From a checkpoint of a small transformer trained on Wikipedia.
Size: 15 layers, 10 heads of 32.
Architecture: RMSNorm before each block, rotary positions, no biases in attention or MLP, tied embeddings.
Training: a variant of Adam for these matrices, 662M tokens, 5048 steps.
MLP neurons of a small language model. Each row is named by its layer, matrix (gate and up: input weights) and neuron, and shows model dimensions 176-239. Each number is 200 + 20 x the weight over its row's rms, rounded and kept within 0 to 999. A neuron's up and down rows have the sign that makes its largest values positive.
Before each neuron's rows, "fires in" lists the words (lower case) most often at its 100 highest values on Wikipedia text that the model never trained on. A number after a token or word is its count.

fires in: "may" 21, "march" 12, "september" 9, "april" 9, "november" 8
L9.gate358,177,194,228,220,220,224,224,183,232,191,200,205,214,177,217,183,167,190,182,213,200,194,229,222,206,203,236,211,222,180,216,213,239,171,204,173,204,190,196,198,169,193,189,173,195,170,203,190,217,206,199,208,220,192,242,210,197,214,214,228,204,202,168,204
L9.up358,172,183,241,198,221,215,185,177,209,185,189,209,178,200,180,175,162,214,176,213,193,196,220,202,150,188,190,224,216,216,192,213,214,196,167,185,207,191,164,221,184,203,194,217,214,210,206,171,190,242,219,182,229,188,229,200,192,195,189,199,182,194,222,177

fires in: "by" 40, "in" 18, "under" 12, "of" 5, "at" 4, "between" 4
L11.gate294,189,220,170,183,165,223,227,176,232,202,259,178,202,196,233,176,207,195,190,223,190,181,193,223,213,192,211,242,193,217,196,241,239,208,227,185,186,196,210,187,168,189,196,203,227,186,217,195,199,172,227,181,181,168,197,195,209,191,184,227,197,190,226,196
L11.up294,182,187,159,194,174,192,217,168,170,251,222,208,204,221,201,173,222,210,194,203,210,180,201,190,193,211,175,189,223,208,206,204,217,180,193,196,197,208,189,188,203,203,202,238,169,208,200,191,178,180,174,163,209,249,201,219,192,222,217,193,201,182,190,170

fires in: "of" 59, "to" 9, "years" 5
L7.gate76,183,253,184,223,199,233,242,233,222,210,210,176,174,218,236,211,191,218,176,174,199,189,218,184,183,175,220,203,236,193,202,218,182,229,165,200,224,218,159,221,192,200,212,180,265,180,210,187,175,174,239,182,173,174,212,187,179,185,157,195,189,199,221,204
L7.up76,220,154,197,179,187,191,181,171,203,194,196,209,208,198,160,193,156,239,228,219,193,158,215,226,203,214,185,234,191,184,230,188,181,195,221,213,220,183,241,205,196,172,212,245,167,156,220,180,213,201,194,208,205,199,196,173,216,194,206,199,181,160,207,199

fires in: "place" 30, "position" 10, "competition" 7, "cause" 5
L3.gate579,159,157,202,194,237,216,212,194,217,193,168,186,260,177,189,171,227,219,194,180,187,199,203,216,233,224,191,208,201,203,221,189,217,200,210,213,189,198,193,209,219,183,214,232,202,208,205,189,192,187,168,175,195,194,186,221,179,197,213,228,199,207,209,193
L3.up579,189,181,200,185,197,207,208,205,212,216,192,188,236,196,169,185,193,211,219,171,227,197,187,220,202,236,198,197,213,199,196,205,206,194,198,177,177,200,190,189,210,172,194,198,178,216,192,176,197,165,179,184,211,201,158,219,198,204,226,227,181,185,206,184

fires in: "there" 20, "since" 11, "place" 8, "time" 7, "way" 5, "by" 4
L7.gate14,198,200,179,174,205,195,165,180,221,171,201,181,188,206,200,191,222,206,191,191,189,197,220,176,173,220,231,210,202,199,223,199,215,190,176,212,185,174,207,195,218,186,191,205,204,231,202,209,178,180,138,183,201,211,162,218,175,189,191,226,193,218,201,176
L7.up14,185,204,173,176,181,174,186,221,211,160,175,203,195,194,204,230,230,186,227,200,196,203,196,203,200,194,250,181,208,178,231,214,214,217,238,213,172,186,167,215,226,215,172,179,185,203,233,186,175,203,213,194,172,200,214,201,191,226,223,203,202,191,188,216

fires in: "a" 40, "is" 31, "an" 14, "was" 12
L7.gate120,205,210,206,205,230,211,191,201,246,219,174,243,201,230,214,178,195,215,189,214,192,224,207,214,168,208,215,204,194,188,209,192,214,209,194,228,169,223,178,189,197,213,231,200,172,159,167,188,196,209,182,187,189,198,237,214,184,191,192,191,227,183,179,194
L7.up120,204,170,215,228,176,180,180,193,208,220,211,249,191,180,210,210,180,190,226,192,206,197,188,201,152,197,214,204,200,217,177,210,202,152,191,193,181,225,205,188,251,220,190,212,194,182,210,188,196,189,242,178,192,192,189,203,210,164,222,185,214,177,198,181

fires in: "north" 23, "west" 22, "south" 20, "east" 18
L9.gate106,162,172,211,223,217,186,208,185,175,188,192,198,205,219,202,236,215,236,208,175,234,222,203,191,203,197,232,217,242,196,236,202,230,185,167,196,186,196,185,170,177,204,217,177,210,210,180,215,183,173,214,174,194,165,199,197,175,201,190,211,206,212,214,233
L9.up106,204,200,204,194,198,185,204,182,223,174,208,215,230,231,193,202,200,210,204,196,196,177,209,208,232,174,186,180,203,203,234,194,204,165,209,204,238,225,179,206,199,228,203,189,188,189,194,241,208,220,194,218,209,209,186,211,198,203,187,188,211,214,217,204

fires in: "for" 46, "a" 5, "any" 4
L10.gate576,169,187,178,220,197,245,204,239,202,193,218,205,202,205,182,222,218,191,199,176,203,185,202,190,169,152,202,205,216,171,250,239,204,231,172,189,201,231,216,206,251,208,229,185,211,176,195,204,216,222,180,164,186,231,238,209,202,221,198,191,204,189,207,200
L10.up576,202,203,182,216,160,217,190,184,183,207,214,187,203,221,214,206,217,179,214,192,220,228,199,190,187,202,192,213,205,187,219,206,208,197,216,199,203,188,204,145,202,221,198,203,156,173,198,168,206,192,169,202,219,197,197,186,178,185,196,228,215,213,238,204

fires in: "that" 42, "a" 21, "to" 16, "which" 13, "an" 4
L10.gate520,176,224,163,202,216,191,168,171,224,203,172,191,199,191,197,220,214,204,210,218,173,224,196,181,233,203,233,187,186,200,205,171,193,199,164,213,252,208,237,191,218,212,244,177,181,197,200,179,207,193,203,198,202,172,175,154,173,172,204,193,189,196,237,213
L10.up520,200,207,202,218,200,200,208,202,212,219,199,188,221,195,204,205,178,172,205,207,176,217,201,174,181,204,192,203,178,181,193,205,218,188,175,172,204,151,220,197,193,224,222,194,214,200,191,162,187,159,229,194,210,174,178,180,204,193,198,229,213,204,207,228

fires in: "at" 79, "reached" 8
L3.gate158,208,207,171,181,241,224,200,231,189,192,187,211,190,204,190,227,187,186,197,201,200,210,178,207,200,205,233,213,199,215,224,219,208,209,239,189,183,194,184,202,195,209,176,184,223,202,221,237,185,203,180,158,201,205,207,212,189,195,232,205,171,199,242,223
L3.up158,198,206,200,217,204,197,218,191,230,191,211,189,202,199,219,214,217,174,195,192,201,194,236,226,224,184,217,175,192,229,205,204,215,214,206,216,178,247,196,263,193,213,188,212,201,185,186,237,218,198,188,190,207,214,189,183,208,169,217,228,211,229,189,211

fires in: "ferencváros" 15, "free" 12, "húrin" 7, "montreal" 6, "ice" 5, "winnipeg" 5
L3.gate261,197,201,169,201,196,186,198,231,196,201,204,186,209,171,207,218,206,203,211,175,238,184,182,225,208,198,231,202,248,187,192,229,198,218,225,197,190,205,182,196,219,194,219,228,212,207,149,210,220,178,189,166,248,161,203,214,186,186,174,227,177,213,181,201
L3.up261,170,181,188,228,203,162,205,230,201,196,194,180,247,206,184,182,156,178,198,212,157,201,189,197,188,214,203,206,164,171,189,189,204,215,194,197,221,192,179,189,223,205,176,142,229,220,186,210,200,199,216,162,181,186,238,190,185,200,181,217,203,219,204,237

fires in: "not" 31, "never" 10, "if" 6, "t" 5, "you" 4
L10.gate494,180,184,189,185,194,223,190,214,216,217,186,172,218,188,161,178,219,159,172,223,223,165,205,218,198,180,200,225,217,195,218,226,199,194,205,216,181,201,203,191,204,193,195,177,219,186,180,194,212,192,198,172,222,193,176,201,227,194,203,206,203,175,190,200
L10.up494,170,235,184,186,210,205,171,230,194,187,218,198,219,183,234,188,214,192,196,177,168,247,201,217,227,219,207,250,250,209,201,211,224,166,232,200,176,197,177,153,191,217,249,199,206,207,160,195,202,213,207,170,187,225,176,161,202,210,218,151,193,205,195,204

fires in: "long" 13, "ft" 12, "years" 11, "days" 9, "year" 8, "in" 5
L9.gate163,162,204,185,219,240,206,175,207,169,206,181,195,198,208,227,169,191,180,189,180,184,178,188,185,205,195,179,192,208,193,188,220,223,188,199,208,211,202,196,191,186,182,184,226,187,207,161,188,198,191,188,165,187,210,216,237,173,202,195,201,174,245,208,184
L9.up163,227,205,171,231,171,221,227,210,241,237,171,175,190,198,186,222,217,210,183,221,189,206,202,172,192,243,185,195,226,233,217,178,172,194,236,204,195,177,204,203,197,183,187,186,172,174,185,166,211,197,192,175,219,195,194,198,215,198,183,189,171,203,212,216

fires in: "a" 58, "an" 16, "two" 12, "one" 5
L7.gate429,151,183,190,217,194,194,194,180,218,222,178,171,188,186,224,211,234,190,191,210,181,180,180,193,212,211,204,200,225,176,204,217,246,230,176,172,232,220,208,189,176,197,201,191,192,208,180,190,224,192,214,201,179,191,179,238,151,179,177,238,225,204,206,223
L7.up429,225,203,193,198,204,210,205,205,192,215,208,225,195,211,202,183,207,195,179,188,199,194,189,166,165,175,206,196,169,186,184,226,233,199,194,180,194,203,214,159,171,207,222,172,180,237,196,188,182,194,217,177,197,208,223,258,196,231,194,207,226,188,185,165

fires in: "november" 14, "may" 11, "july" 10, "april" 9, "october" 9
L6.gate132,195,173,192,196,201,244,189,242,214,198,225,196,205,161,209,221,198,191,139,185,191,205,177,220,209,187,223,233,205,195,214,198,251,229,197,175,194,212,145,183,182,189,202,210,179,211,215,203,208,210,204,166,199,189,210,182,191,178,181,163,197,229,192,201
L6.up132,180,189,215,195,197,207,214,179,213,199,167,197,203,210,206,164,218,215,205,182,188,213,195,217,182,206,159,180,228,236,208,203,227,179,183,185,225,212,182,175,145,180,211,188,212,175,196,189,203,238,210,212,234,208,196,198,177,209,170,203,186,228,201,203

fires in: "of" 43, "is" 11, "both" 9, "from" 9, "by" 4
L12.gate293,197,216,200,216,190,218,204,174,207,203,243,207,185,196,269,205,165,188,201,216,187,162,156,191,180,197,209,210,224,194,208,206,182,223,209,217,180,196,190,168,213,182,189,212,182,212,229,203,169,161,198,205,200,202,243,242,193,178,184,195,224,187,201,232
L12.up293,221,198,199,167,174,215,183,191,192,226,222,196,194,199,229,223,185,216,207,213,194,151,158,208,197,193,207,202,192,191,199,218,209,213,213,207,219,189,198,199,197,214,222,173,155,198,219,197,214,165,186,214,215,217,232,190,176,180,201,204,205,182,212,200

fires in: "a" 69
L7.gate495,203,191,201,209,196,210,170,220,202,216,209,187,225,178,207,225,211,166,192,212,213,214,182,187,213,221,219,242,184,228,216,214,229,198,181,243,215,187,178,197,206,200,221,198,219,211,181,203,240,183,175,215,205,189,188,193,146,178,201,208,203,231,192,167
L7.up495,175,188,217,187,204,163,192,202,186,215,192,184,136,223,165,194,206,172,220,193,217,193,195,203,200,201,197,211,205,215,206,256,228,191,221,180,200,184,194,214,195,198,205,173,209,208,204,239,205,197,199,163,225,172,188,147,194,189,184,249,181,191,189,220

fires in: "war" 39, "show" 7, "day" 6, "week" 5, "warning" 4, "night" 4
L2.gate174,184,202,255,209,205,208,220,188,189,174,175,165,194,195,201,171,205,177,210,205,226,212,178,216,239,188,184,201,198,180,191,162,243,178,183,252,204,212,188,238,190,203,232,188,231,198,204,223,202,220,204,197,186,205,224,204,190,185,209,183,175,223,200,217
L2.up174,192,208,201,176,219,209,197,210,176,170,170,178,190,210,176,179,199,178,226,214,216,198,167,227,175,162,205,226,185,221,135,176,205,182,177,179,203,200,191,218,197,212,200,171,200,209,183,170,222,198,166,197,188,153,160,199,217,191,234,214,178,184,183,160

fires in: "her" 20, "television" 17, "tv" 12, "she" 12, "boxing" 7, "festival" 5
L2.gate124,211,212,204,238,183,229,211,194,216,186,188,206,204,204,199,218,202,167,209,230,229,195,172,144,197,187,213,213,227,188,232,189,214,174,217,198,188,224,242,181,226,191,202,184,228,209,205,226,190,189,209,199,181,184,229,207,169,199,201,253,238,196,202,212
L2.up124,222,200,188,230,161,172,202,186,203,205,227,206,190,163,210,209,192,216,220,195,196,195,205,177,217,188,195,182,185,200,191,206,206,205,191,222,185,199,187,206,230,184,216,220,200,197,178,243,219,222,178,202,175,224,205,214,209,226,185,220,201,227,191,206

fires in: "was" 53, "is" 21, "been" 4, "became" 4
L11.gate270,204,216,187,197,177,200,155,215,219,225,190,229,188,214,228,192,196,196,207,192,190,223,193,185,181,228,225,213,190,165,190,220,212,202,170,186,209,163,202,220,201,189,223,169,178,168,171,199,225,226,199,215,218,211,193,223,219,209,218,216,219,151,210,213
L11.up270,223,231,189,249,209,229,208,234,225,207,190,244,228,182,238,177,215,210,186,222,217,191,207,196,175,211,202,193,173,181,170,196,181,196,190,223,189,261,195,202,218,237,213,177,212,175,213,193,204,210,189,215,176,219,210,222,184,205,214,211,254,190,233,214

fires in: "from" 68, "for" 5, "between" 4, "by" 4
L9.gate338,202,204,176,185,207,214,205,226,216,170,220,191,226,208,215,200,201,237,189,185,197,200,163,165,212,224,198,231,206,188,230,198,191,181,190,174,228,215,189,198,174,148,216,189,212,187,204,196,215,185,188,172,194,218,209,213,189,251,188,212,198,214,247,239
L9.up338,183,165,181,149,195,209,215,199,187,205,202,230,225,190,152,166,186,209,188,169,203,146,215,183,204,186,178,146,192,217,182,249,199,185,238,159,242,202,181,183,198,197,190,169,186,209,183,202,182,182,203,182,181,236,181,238,217,229,188,203,181,236,156,173

fires in: "had" 48, "has" 27, "have" 23
L10.gate442,196,176,220,199,217,205,187,202,238,216,224,195,193,162,176,161,183,164,193,189,176,188,172,207,201,215,218,195,197,176,220,194,174,169,160,208,189,234,187,177,228,186,180,184,222,217,190,188,185,184,205,137,175,167,193,208,188,218,191,184,137,173,193,224
L10.up442,210,202,228,241,208,192,184,200,196,215,182,184,202,245,212,195,187,188,203,225,239,188,211,189,197,230,208,230,186,184,186,188,163,201,182,192,177,241,238,227,193,218,217,198,205,216,212,202,182,184,193,179,207,194,204,171,229,226,196,187,188,204,212,214

fires in: "at" 35, "for" 14, "played" 10, "play" 5, "taught" 4
L10.gate115,238,197,207,218,172,237,196,181,213,210,196,221,187,227,215,204,194,204,198,162,185,185,202,187,185,208,196,177,200,183,213,220,197,206,214,188,192,270,222,164,200,194,211,175,200,225,185,223,239,165,183,186,215,222,215,220,164,216,209,199,200,212,202,193
L10.up115,268,192,169,160,191,240,188,160,171,213,208,191,201,196,242,199,234,216,199,211,193,190,190,214,183,180,181,195,209,197,197,189,171,194,180,185,213,199,198,176,198,187,192,212,213,157,208,210,216,184,184,214,211,228,222,231,180,192,217,213,228,190,221,204

fires in: "to" 44, "at" 21
L9.gate340,195,209,196,204,204,177,183,221,222,188,193,181,184,199,192,220,204,204,201,191,229,242,215,215,215,194,201,157,194,192,222,217,188,174,198,186,202,212,191,162,225,177,196,221,228,224,185,225,249,188,192,194,196,230,216,192,198,196,197,208,187,195,232,222
L9.up340,191,214,176,175,235,221,207,209,193,206,212,222,169,216,183,196,196,208,201,198,222,197,200,193,180,164,223,187,180,187,234,197,186,206,195,169,218,205,201,212,198,176,197,189,209,189,206,201,217,182,162,220,187,198,225,194,193,200,212,186,191,217,199,233

fires in: "to" 65, "since" 5, "also" 5
L7.gate510,168,209,208,170,203,215,214,195,197,183,197,197,195,190,207,225,229,210,180,212,164,233,191,214,185,178,209,175,216,187,210,213,224,229,173,188,226,222,192,203,206,180,187,212,171,177,184,204,205,189,170,179,187,161,201,195,231,180,174,214,165,227,229,204
L7.up510,174,164,221,200,161,155,262,195,217,190,176,190,220,190,187,212,200,209,207,204,176,186,206,210,178,179,181,197,194,197,216,224,214,201,205,199,178,214,185,211,190,179,203,233,175,185,211,197,199,156,215,196,191,180,211,209,206,171,153,207,206,190,205,207

fires in: "while" 19, "time" 15, "still" 9, "at" 7, "the" 5, "s" 4
L10.gate428,185,184,169,192,217,209,191,240,239,186,195,198,188,201,249,230,227,173,170,171,213,192,209,209,173,178,232,202,218,216,175,183,168,209,211,223,161,192,205,193,212,226,175,210,222,218,211,171,233,173,220,185,176,192,156,218,206,197,218,201,168,198,228,185
L10.up428,211,206,191,212,195,227,236,202,211,213,161,192,199,212,178,192,247,257,188,185,206,170,220,200,237,183,186,178,196,232,211,180,204,179,204,230,229,216,226,234,200,192,210,204,206,185,189,199,211,201,200,179,239,228,195,183,195,204,198,206,188,208,229,206

fires in: "him" 20, "himself" 18, "you" 6, "hankey" 5, "your" 5, "office" 4
L3.gate619,185,173,198,197,201,213,238,200,210,235,209,176,210,180,191,200,176,173,227,203,190,191,186,175,225,194,188,188,196,218,225,205,211,245,164,180,215,244,224,206,215,206,221,201,234,190,226,198,240,192,179,203,186,201,200,161,230,220,178,211,216,187,193,210
L3.up619,209,164,199,199,188,197,203,164,169,228,160,217,182,183,178,212,204,166,232,182,201,191,200,228,196,189,202,190,204,212,228,185,182,224,206,187,197,238,213,199,241,193,173,178,189,211,213,193,233,197,183,230,221,173,201,163,195,232,193,203,231,187,190,194

fires in: "public" 15, "media" 15, "just" 14, "only" 9, "largely" 4
L6.gate611,203,224,160,205,190,222,198,220,212,168,196,193,210,174,215,229,169,168,200,191,213,230,188,234,260,164,191,209,224,164,226,210,207,214,194,232,183,213,195,170,164,206,203,192,187,182,169,226,205,174,229,215,195,223,212,199,190,143,188,202,183,223,183,212
L6.up611,189,210,179,196,177,212,197,185,208,219,166,207,193,189,194,215,193,173,221,200,219,220,231,236,214,188,186,219,189,186,201,212,187,164,165,197,211,198,206,219,227,208,174,206,189,205,206,211,163,190,214,215,217,202,178,212,203,181,199,232,202,210,196,219

fires in: "a" 31, "as" 24, "then" 5, "an" 4
L7.gate615,162,219,229,235,221,223,191,207,223,177,210,189,245,176,214,254,195,175,156,173,184,190,183,198,182,199,219,233,210,161,194,216,205,212,209,184,186,211,182,184,199,186,152,190,207,156,196,209,221,176,225,162,209,200,211,190,217,159,169,223,196,239,216,171
L7.up615,201,204,175,208,206,195,161,192,176,212,153,189,175,206,203,190,187,204,214,217,185,222,239,164,211,204,210,185,197,184,202,216,218,160,200,220,206,210,223,184,167,238,231,221,201,193,208,196,199,219,198,210,183,227,191,183,211,200,199,195,221,193,160,182

fires in: "a" 81
L7.gate471,198,215,204,211,219,243,195,211,218,182,194,225,229,187,214,215,173,192,202,185,210,175,191,192,246,223,204,225,191,199,232,198,180,170,174,186,174,230,211,192,196,197,188,179,244,170,167,194,220,182,201,164,202,164,179,216,194,191,191,234,193,182,213,209
L7.up471,161,187,191,196,203,205,176,191,219,176,199,184,189,232,170,234,183,192,225,211,234,205,234,198,234,214,189,192,195,198,209,224,188,199,198,175,202,172,205,206,235,181,195,212,180,182,203,200,234,204,207,227,228,193,167,178,194,181,209,238,196,191,194,221

fires in: "served" 23, "then" 18, "now" 7, "rest" 5, "last" 5, "pld" 5
L2.gate312,190,215,208,192,208,205,225,197,197,204,228,211,238,197,189,221,211,175,238,188,187,181,168,228,223,195,188,204,217,160,196,255,189,217,183,186,233,203,184,194,186,201,220,210,237,190,206,244,195,178,215,182,187,151,192,207,171,210,195,211,205,199,199,217
L2.up312,207,238,161,195,183,199,231,205,188,213,230,206,189,185,197,192,175,220,239,216,176,233,183,190,206,227,203,179,217,192,199,238,203,200,194,182,214,173,212,239,202,197,185,231,213,163,227,214,215,187,193,220,222,194,206,220,202,235,205,195,166,230,226,211

fires in: "him" 72, "them" 11, "mooney" 4
L2.gate411,227,188,174,189,193,216,206,192,190,168,172,202,198,226,210,192,204,176,201,212,213,233,206,208,234,181,189,227,183,194,241,209,217,217,172,227,210,239,219,190,213,177,191,228,186,218,205,215,246,200,180,190,158,169,183,184,190,183,158,203,235,199,221,209
L2.up411,218,218,172,196,210,177,178,206,189,203,190,237,252,200,191,203,201,201,231,205,172,201,200,224,179,179,199,194,219,191,201,244,189,244,235,156,205,228,205,206,166,195,198,193,193,179,203,204,235,207,177,195,218,217,214,156,185,224,199,221,209,183,183,190

fires in: "their" 20, "his" 18, "the" 10, "our" 7, "step" 6, "your" 5
L2.gate139,195,177,205,185,212,222,185,212,258,203,218,233,206,217,226,195,216,175,209,218,198,176,191,241,211,208,201,177,178,184,213,217,189,185,198,197,208,200,195,186,206,257,198,163,190,197,155,205,240,222,188,216,171,198,225,168,201,195,196,217,223,176,225,184
L2.up139,183,208,169,159,181,197,215,178,227,200,195,185,208,208,197,182,215,154,194,203,196,187,198,193,224,179,174,214,200,163,216,173,198,199,215,193,214,198,174,172,185,223,201,191,197,204,181,207,225,202,187,199,192,200,192,212,210,230,207,220,202,203,180,214

fires in: "to" 64, "from" 7, "for" 4
L10.gate215,220,245,207,222,200,213,198,189,214,184,157,174,201,182,212,192,203,184,228,203,175,208,200,219,187,170,192,194,205,169,232,180,224,216,172,218,170,237,217,172,175,208,185,205,206,230,184,192,200,181,217,162,173,199,227,189,214,230,185,203,188,175,230,194
L10.up215,207,231,181,182,191,186,227,221,195,156,213,193,226,202,203,203,216,187,202,206,216,183,200,225,163,214,180,220,195,182,204,207,188,240,205,204,218,188,219,149,226,203,172,214,166,172,203,186,227,225,168,196,195,229,196,230,221,203,219,208,202,205,218,185

fires in: "the" 26, "his" 22, "a" 19, "an" 16, "green" 4, "specific" 4
L2.gate171,184,208,189,188,193,195,165,168,227,206,181,213,196,181,223,199,196,200,201,232,227,172,263,198,253,192,231,185,220,193,221,221,190,197,217,190,193,216,206,183,227,195,207,201,186,189,177,157,210,188,184,205,207,176,194,171,210,191,211,212,222,201,187,188
L2.up171,170,163,187,163,165,194,207,175,182,207,205,237,183,201,194,183,185,161,229,191,215,139,204,197,254,163,192,205,231,193,196,225,210,177,222,207,207,214,204,168,229,170,184,191,191,162,161,189,191,180,199,215,204,183,222,177,183,202,237,203,211,197,192,197

fires in: "at" 39, "along" 11, "on" 11, "near" 5, "toward" 5, "off" 4
L9.gate445,207,224,232,204,202,191,207,195,200,205,205,208,160,224,210,209,228,195,191,184,191,212,177,203,212,153,240,221,226,196,207,194,207,201,204,189,191,184,190,204,208,185,213,215,200,196,173,224,187,168,177,137,199,182,206,194,202,212,197,209,165,215,219,192
L9.up445,173,189,205,200,239,193,216,198,191,196,177,217,179,241,236,198,209,221,178,208,231,232,180,158,191,164,229,197,194,199,221,203,201,225,211,236,163,232,182,210,251,180,182,193,219,195,207,216,194,209,208,198,180,180,202,202,213,192,189,191,201,194,227,227

fires in: "year" 44, "carpenter" 6, "week" 4
L3.gate362,192,216,202,177,236,179,205,177,209,207,162,164,192,230,184,192,215,196,202,194,170,210,172,168,204,205,197,145,207,194,202,230,211,228,208,170,220,202,188,189,180,188,210,196,239,194,165,220,245,207,167,185,207,178,197,205,225,187,178,142,164,213,186,170
L3.up362,229,173,221,196,156,201,212,205,210,212,176,158,186,165,194,206,235,163,192,214,184,180,195,188,200,167,201,230,204,239,225,202,217,208,223,210,171,173,189,195,178,208,222,203,179,204,201,188,209,224,200,199,169,215,183,174,203,242,220,212,208,223,184,190

fires in: "both" 22, "each" 18, "most" 8, "some" 7, "between" 5
L7.gate582,183,204,181,188,202,237,228,185,206,222,178,212,197,162,196,207,190,201,190,184,184,210,191,175,188,225,231,218,178,148,218,174,175,195,204,178,219,212,189,148,181,187,182,228,163,197,182,202,207,204,192,206,211,204,158,179,179,178,198,141,214,191,222,238
L7.up582,188,203,190,229,204,204,203,215,203,232,213,188,198,155,190,257,161,214,197,201,186,200,215,195,215,216,180,232,240,196,181,173,203,198,180,221,220,216,204,200,209,181,182,211,211,218,194,185,226,194,204,216,203,159,211,220,185,217,200,243,184,206,208,185

fires in: "a" 74, "an" 14, "the" 10
L9.gate448,187,213,216,223,199,218,163,185,221,222,188,223,187,187,206,209,195,206,198,217,207,163,179,212,172,197,215,196,200,194,215,242,201,207,174,194,171,235,182,201,206,203,196,212,212,203,212,236,238,190,228,198,218,199,215,183,161,178,169,183,191,208,196,200
L9.up448,187,217,188,193,228,186,198,173,183,187,225,196,188,214,204,193,185,208,239,232,222,232,210,190,160,203,234,222,206,163,189,205,227,192,178,205,177,184,187,198,211,210,197,179,178,232,221,196,188,194,219,222,215,195,213,137,184,161,230,197,189,216,195,166

fires in: "as" 63, "for" 26
L3.gate208,225,211,167,191,219,222,212,184,204,200,185,214,189,166,204,231,183,193,225,234,191,197,229,190,214,207,229,210,215,189,202,199,188,222,174,164,207,183,218,147,201,227,181,219,195,219,199,173,215,175,176,200,197,201,210,192,200,232,211,215,243,169,194,195
L3.up208,180,195,206,206,228,186,224,214,189,230,190,208,191,231,178,207,213,171,203,159,138,200,187,157,188,195,186,184,185,180,193,199,185,226,184,179,175,207,199,181,207,220,188,231,203,222,210,249,200,203,216,196,219,201,240,216,168,216,202,213,203,219,218,191

fires in: "became" 32, "however" 12, "but" 11, "known" 9, "although" 5, "though" 4
L3.gate80,190,172,213,201,209,193,184,175,201,201,188,218,209,203,188,193,216,223,199,198,197,195,193,204,226,158,195,224,190,185,219,188,199,183,176,205,202,168,192,209,205,185,230,188,224,191,197,202,218,182,226,162,197,199,231,204,210,149,191,184,214,207,193,184
L3.up80,198,213,223,216,194,225,217,176,238,204,194,185,226,208,197,228,167,206,229,171,194,202,247,204,188,200,221,181,242,210,184,189,196,202,206,165,178,198,163,199,206,189,180,188,226,223,213,198,214,187,212,184,161,199,214,184,188,172,183,219,228,196,170,159

fires in: "years" 52, "days" 18, "changes" 7, "issues" 6, "factors" 5
L2.gate359,210,195,217,198,193,219,170,225,221,185,215,198,196,237,234,196,204,216,196,169,194,231,196,206,219,206,238,208,175,190,208,189,203,237,226,170,223,198,196,171,213,225,195,164,192,180,190,179,220,186,234,156,183,199,206,181,183,185,184,186,176,188,212,167
L2.up359,195,188,186,172,205,182,194,203,170,183,191,188,184,202,171,181,196,167,267,193,183,202,206,217,189,211,215,222,183,244,189,196,186,195,195,168,218,191,215,197,228,199,168,185,171,224,201,172,211,174,208,207,185,198,153,192,223,202,193,210,179,174,186,184

fires in: "between" 54, "húrin" 7
L2.gate570,228,184,201,224,184,238,212,200,188,214,187,194,211,188,194,189,183,234,197,217,190,190,205,208,180,235,203,190,213,192,188,190,195,243,206,166,222,208,190,156,186,189,222,206,169,226,181,224,232,203,200,175,221,224,175,193,216,202,182,242,216,212,191,197
L2.up570,191,189,177,185,210,201,213,214,187,236,202,223,234,176,201,188,203,183,185,188,178,218,206,221,235,195,205,193,199,215,156,163,205,193,217,215,220,203,164,208,209,242,217,215,226,237,165,261,192,202,189,212,222,201,205,214,214,207,183,189,190,196,176,190

fires in: "or" 43, "and" 13, "not" 10
L10.gate568,206,211,202,167,184,198,205,165,192,184,199,202,177,192,199,223,192,182,182,188,228,221,209,210,249,175,223,200,224,200,183,232,184,204,202,207,231,197,193,186,175,150,249,201,204,176,180,195,174,168,191,182,203,180,210,166,196,177,206,201,196,206,179,161
L10.up568,218,183,185,204,197,195,197,172,201,204,225,145,164,163,238,184,183,214,180,226,205,193,207,204,206,208,184,200,218,235,209,181,196,185,247,168,212,199,207,203,192,182,176,207,198,210,203,219,219,208,194,196,209,182,210,216,209,209,206,196,186,215,177,188

fires in: "has" 41, "have" 41, "ve" 5
L6.gate481,204,174,169,219,189,193,199,218,221,217,195,186,187,182,198,156,193,178,191,210,182,204,165,231,182,237,210,229,193,163,218,196,202,209,187,205,181,211,207,196,172,209,225,183,199,213,204,204,249,171,172,163,198,189,203,206,214,237,191,210,212,211,215,227
L6.up481,212,176,193,220,235,153,200,196,169,243,170,152,186,187,163,192,223,220,222,229,232,222,233,213,219,188,201,217,210,191,205,188,203,196,181,178,164,238,223,209,227,221,237,199,214,220,199,179,205,187,198,185,219,194,171,204,172,220,224,185,150,202,181,233